config.toml
hidden_size = 192
hidden_act = "gelu"
qk_norm = false
attn_scale = 0.125
optimizer = "muon_variant"
lr_mult_qkv = 0.4
lr_mult_up = 0.879
lr_mult_down = 0.7
schedule = "wsd"
final_lr_fraction = 0.0
batch_tokens = 32768
doc_mask = false
MLP neurons of a small language model. Each row is named by its layer, matrix (down: output weights) and neuron, and shows model dimensions 0-191. Each number is 500 + 50 x the weight over its row's rms, rounded and kept within 0 to 999. Numbers have three digits each.
After each neuron's rows, "fires before" lists the tokens most often just after its 100 highest values on Wikipedia text that the model never trained on.

L8.down700:515455445506488511531446591478413501549590414476470514621375529445483434517402488515543399432488518472434507460447447499450430519463432527564459502552480441477461474467438510524497504517528569533491369483455407573612509538454441532518535533553539544443486581510536605609413526504456517512543496479548530620541485486598532494513467474482473471474487557555485546481538582543445503513457474508501463487614562496433498497530539459498469487527514448452469576494516534399479512505515441535442515603532458512412568403508448533524407577464540503550532436537446549525506493573551524538
fires before: " of", " ", "."

L4.down205:464564420541454559491502528611611510409561498439468483551445428526527427491550518504432450395462527419419494533599436521545468426509442439598529491445612476406500582448541526528510457475443475484509509517492475460394537500491515481507430594448449511400462492492516512566497468481561505598460546506518520435481501509530518564430508546512540398426494471557578580553479556435501529527544554506472438486525564552537592532514516480519515526484511453507498543466481548499490459450506427373612580485498487477523506495638473469529408574555461453500514441524501442482554487471570508489
fires before: "2", "1", "-", " \"", "="

L5.down713:501460415431491504410556401498483516464505432501513543471567405548406470495430553573504557504490480413442509502610507393557537437481575528371498487474541561467538491452465557478471466511454552546523552581533438499571550506490529477498372482480460489563522468597616483464589469507554549500469489486504470476514457439461528525482527475427495568440527460514520512529457419518571523463511477425554536507538428564580539496463456557575413551577524433485486559483503481475466511476535548552468489601561491539499510434504489508456584591461575523494434478481510628491565442385450475483
fires before: "\n", " of"

L8.down713:581557443495542428569464478486534531598461484559491548552482440510549501577467437497504475522493460481607519448523554515454617523507531471552537535451514376373558511483451565486496459477498497488555513505472475527501582571527438569456606476548427415584473509512602542532437446391483518499539583469534520493500442552475466496466581504376465538527417481536473444441586489522495500521493377521514500450517530512563522473561508526541492495465529368510496540469533549451427436493486467440545512452502453458477481502595572540574516439491463497474526389505495474495487462543471404635
fires before: "\n", "s", "S", ".", "6"

L5.down638:494602487494419577506483514485438525475603578496496390524430482529560598445557540493483419482481596447488500511566520453503467465487503432445469497508586562455461493407474511475466521532445490547471520572556580503527491552518467453465506542486524444420446468510468468546495490478499412428486490520509518500520498527457526527404448514533537603601439535503503478439590561400559563484419512489427585522415466476573448537572516530540507510422567648593525470410559404571528483522448465520458453450455543514478476507591535484481555528435435594556451457460460469501516473537543445441
fires before: "1", "2", " ", "8"

L2.down145:557475423564449540476467499539509507513507510561543617444493503596526559577527508558446470503502488502522458521416415481487495537465592605541533478550527477581436399546582547580484558426518475459464518460526518450496501443489482436475377542447481533498454461518491460464530510556482480452460544487435501538570534506458520544505532411510522477458526547588554435538389435513499467570467565453559571603513578512452583541495389499534575420531454447540436484504479461477495455554493402474482524482496511426447508613466529540468559449507548437538487397481362427479542531492473554577
fires before: " ", "ing", " the", "4"

L2.down556:475466455528520501466495603356524522491425474540467563473489517557435548490557455550586622524538532510478461496518513494478617518513421534585516517484477559553462483583543452519495492461471487494503527433474408448476486562410553438419477483511520473492606445565550454390508440609516443538502482506475519442516504410630466500517451506445500474450567478437572484507498489481502526448549471544564418510507496555614558465537532482587443484552541474416467472488509475487528484430524494532444372542499522541447457457518443546517604413549520478469368520503498540567436536510517536581
fires before: " |", ".", "0", "–", ","

L4.down308:488513405492489454483446490439520482530464457561475494512532535533501536514536395435473456560579480519538452540399498587534492523493501449623555497585561529568483487475446466559450526556448507534535476548435477524475542534544544373574446447419608476606425494451556462501471508567524500477514551523533499459611522530498479509539517488486428499538532514586479403507525487546492538465508503434524488488442590505454481596467526474507424468555577381506558508479534417507535485485469542502515412507538446487456498537466462528593441470448563471477417459421597660561451444479399500454
fires before: " ", "\n", " the"

L5.down711:449478569451439507522411480461517604456591543415462606570461476494444528468459516496541500471490498462393537470415471485485551569467449488544451480494509543574513475522579496489556525497513437482406427454514548443466506605522484453523458571522576628444472485542536494539514589471451467458621456499503530485503460490480475463510487428406499463448545468447465529542449410472506597473591401506490485547485539524551501488527527523513472573503494498463524663568538462555427426491483526549511513489537491475488452464471468587503564541408473547603544399559587497493503462520383530461
fires before: "-", " |", "0", "\n"

L2.down227:546483464464491571542463520556479491507577346562476431510570472467472598588472455468510498489462452486496470551579467594609449511497468407522518530495482515523456507509538527423569493567458480546506438438547466552519562501561432513427453481548559462526590505467502540458487552506545479458464420583500468551546472487465456518555617440469455556512467519494405499473497462575478548434386491495513539488529386436526459533448532355484479449436488494466545467552491529519496447527482493508569466503644501472493454483459567543548458456583467542521483474438594510488608557533534521375
fires before: "9", "7", "8", "6", " |", "."

L5.down448:502407526505504503516481497501515537555455482533516578461561570543551567476427403506538368461495546536483509514529500588491487541475485583625455460523470432589524474552600493500374550394469468458485491479429522411545483546477498592502421500475489507572531485469517453435498569478580472565643502556514540515536440531440474498440593444490489490541407526544490519491607490527476552462482456497518452521464568528485476547468454548509532518416537387544428467462465424430503505517530546474575512488527574432507537470497552468544582453422561443431475523568445472490442426437571467544
fires before: " ", "\n", "0", "5", "4"

L2.down109:557528492494510462557550442512442516502495428532634438601482485605505446495462564492485460452507403498601564525403456552530370527569548482531473496418518536529491574529524457571439474564488567541505468575573459547546529461480577507467537441475466501440455537516547489459482435458468499568568461567458491586520488436486458459458518491543543473480500465413467462545434425546527489446403545447499500586494510471517554467435492450520522451507483446613542510469455545559462581477578490501483471549547516472405469406614536590504454553495549392427519462446471416542445559505505460503
fires before: " ", " M", " +"

L4.down225:438621469491441545398581501480507466493520478560530458498509527515533475438477590534462497569471541475537537513499566453541401526453578512347450423487560538629454542451479513561479475487526476512507543560490567473457427529515471568540378492472455571601443544583608480491578510467541472489539517589505480441485430507502468561457429451486512529486562489538486525519405420507418504457535467522556489510458526504531443538481444488535443428406483509563405515513500479522477453571509503546445488575557556548483460535487581571426467489451503525502458616562454536395441531525462438463
fires before: "\n", " a", " an", " the"

L5.down39:490451520559525500453445493513469426465475442385470607497517493400476513432463443445524397584525496539506497450423478484555513475509540457479530458523554433524484444482443588473536423363456513499515534483508480449574430555443604479526451494606496500447478557494518521439629514456490505538503588531432524547525509545512442480520558522582532439399463533601422483531459402532525526493547475383501518485544540477446489511438446460530530495414456520519447612566550544484394526496456502536499498510590615380524564580545548557513538524514500499490475520570478549551482473481505524486
fires before: "\n", " "

L2.down468:477527530545532547599491530494519496592525526494538535482470431575487481476541456437586467432514432541537371490536442518441536497443397468478530481451430446485418432544457444538531465479495471565396568389609550513475497544545585474493519481600473467594522547456547551492498399570492484519551511572432533573486493504461571560589489541497529581450526566511471556382521469484425448492468541505512554499484524438536444444524442526460439571368460494518503529512503491551500434484482511527484442494451558471598514455502462507535522499513439430496501568475519501546568645483452410444
fires before: " ", "\n", " ±%"

L2.down276:425540504490535492544461411520423517486489520455479424414485504450514492447520501501476431503425422528502502549609594531524598469538454524401478495453511532544478536499502459517532480475442421444602501490525530529495526462438460537540455453493448543391439491473376542538460511634437514477569518479539530450422548489463415492499513511575415509524537333598536494471422507563513508498502504557466483552445486470518372493614459535510554488506528489544563522470524596599522640495497476583516568474496464573543551486562529463590436478546505495478511439562523439453482494499510496505
fires before: "1", "0", "2", " ", " Natural"

L5.down298:554553562416512516506473484426493488568545495612535523458538434538514529539573435435405491532387423438490481470494495474481463500434566517433602459559516387485553533472500532483505474485483423550489549452596517417427591532469506498504478507502470532574508543502503494452574465444549441410561510498568448477631515589471603503508525400441523427511464501535414478510525442455517473515525511444481488546504642465485564393438491613423524501460444494497532429529527517461535487593543481513406493559495544416512491498472556523549548556454457517513445484526478603519416539481494517478
fires before: " ", "y", "\n"

L5.down624:407497538530474562573590444533460492430455499623450504428457528513510468565529457619498453563512476471446535448480488516567511456484528514536471512498534422551543439465501515544545507507510487459475524538507439410516548560477501490605567589390495539549481503515509509577474434538560494496524511457470515494454439444531622489421447497442439601527506446445481526479563472577468529493493547472482515584502423491536542477476488438444532451487486490498501490448487554535540580489567503381449483512517608535501446412580458485490453422563555450551448549540509498608542447356398574409
fires before: " ", "1"

L4.down165:475426452480530472466423510493523520535494531565414464421535438566560520586496478627549597527471576473563554521429486440434521468484522390459461512493496439475501495429552415465421538501390527439484553498465471402526499524450485505535462546539439393562433513522534539583556501532486462440488503560575575480441543480551541511509523429451446566509445545491489522488484531453565591471532502521515477481523480417573453517497618419499422516471558470490530423503510563433499539439540594369525518507468521460557529499580541431458531472541519616496554462499510545532485550369511514532
fires before: " ", ":", " first", "lus", " the"

L8.down642:580473436510442533481551524532595543492497483505472604507543509433532464503487540441489487476545418482458495489529500440513565490494477527616491498458381528486467517529446546461524484505498565439578424478586554572549453450518528608482455469488504493478561478497472428577473426551491582479431463517517530444456452451439521495533516451523448397491510464507552468392558440498535552438605455533495442546488443468639544555555591568615546508578412438507557513380503515530437513478551493540542504451453549534555528471409382568517510513477547456464540493457518457571482483442481558419
fires before: "0", "8", "9", "4", "6", "2"

L2.down503:498483461442448524508435464495465440350492472483519518414464549514421515368464463506467417455540438404484426522473461463479467579467469535586631568441490525497502474502600566595491556526460556522483381547502533532520475473521521482456455501460549450500496405514565499513485525505514649495482516453477473591458502546470554519548468523499504560536544488541489490614558492519532534482519463514502513558619487508560467490488472366481381567528472484580455528482570487501469464442417524530580448538492518514510391509472530455548510572458576442507546511452550477543487559479483604546
fires before: ",", ".", "–", "-", " to", " and"

L5.down203:516517520560531504434463581467488493436448508525543536492489579570418522514594403568475435548493483555473477582425527507493549509488461580366476543475638451555441403532558487439487380428529573495432571509555502510510489503558474532533501527414452494439515583482464545508565525588523435610532508513559532483421471522453598531438472463460493441442403531509445456506484477433489588477548482489546551491471576428496497585511541544524489511531505434469568570507496438438527492492589512481511503389547480514426513464533499575488543447483582518510455427409515437510524508429439495455
fires before: "-", "\n", " "

L8.down621:516578600563383477522516433490447532464507497515493493477469569512434531502492527486419414525543422484572442524490528435561472530439498482470512539473449501484470487509596589541463520474440490572550514416527605442487417466502499540585440466401499497589502448546460521605507532532502526465510438484480526476437549457537573490479519405491500501464580512504388482490454583525589537541522552515393510537489616459598496500483568516484531491482496502506488572536475499449492541479455442483596488317503456490507534496554498481398511548561523493523572486625521503432424419564515447467
fires before: "|"

L4.down560:554537526445420523520550613450504514473572504596513493370416492463521466564453480528488530372504489586513457501495536489496455522481513417606590476518425514531458506473474547544459481559492403499490423448551467565482560530526489475563465435502497521524479527504540539567473559422485480425414514493504550379500438556489454591506502416457505527538529444469629514481541505514577417506504520581577479481537476511568437536490555429522527500506511357479450563521539583492551461498605464518561435495471450536566558452543489499486437502410417527488529515489429543527439565520446505416
fires before: "-", "\n", "1", " "

L8.down73:440458573519545519546559455430542501554450476458526487479603476492490561557473511492438542569515622455436466448509448532554520554425475509377499439476466551523375492478526447510456495581436526514505589535547451508452522548507459491447632504552457482525538501435653492495541469493527465451552465473464418525529549423441500524453508490592472475509589487452423535484500448477576535493552533462459510471535518470457455483464575527370519507484494504497551548446497522538461502477498591589611382491510531511410460533434555495571541464534498494514434519465565422447502452515518412613
fires before: "9", "0"

L2.down198:435552598530505497563534389496458514530539500473400455475477526497513465508495454457435456522516469512502514563496519589489541370579401505515521480534508469624521434565545526465462483516539595515568487401501560554444501585437423583473476418384444397464517501535494523476480481454561452518512415575471485452480444470428510509516551548510474529536520466515493540546482556570503494484536575462473455539474488576480533577461544462496558520415441560564552509514533574615485519500474459475565489449516476495540387475379434484550534482434444446572525559491425492551458538580605528522
fires before: " ", "0", "1"

L8.down371:576396407472474507392534545474619474570514499544492474500456536434484484463512451564511520568529461494455507562526540484512480467552507495676559622463405509511533464567506430552430554504538442566506488586429485476428521500492554481480398426471488521461463476523495495512468549480556539519475462491511563536548463524526536449447409434462521517534550479449439482421515536490485530586471486438525516566593570490535519556537568539530444573467444577482561519508596567566478514431530503508495451489520470508563403425476478478467474482557512485545495365545413557513411477446413437547
fires before: " |", ",", ".", " and"

L5.down740:529535528451540542427466579594479452451447458489471477472493511548458355512497470529442503542515603494500605555555555552506558551482566587421440380525441497466455484497502463455481496445410517457518509536528536498484585465528520571456438468431552555534439530496541529564504479519531557516427476455550517448488520605504522392343527438471522469499586494487555426491429472592460636425504569418436519504431433512538397491408510441490546506491497526520534528519478568459500559458563494485475511555440445597482589482527507474523453507549477535560486491528543577470490470522492481557
fires before: "\n"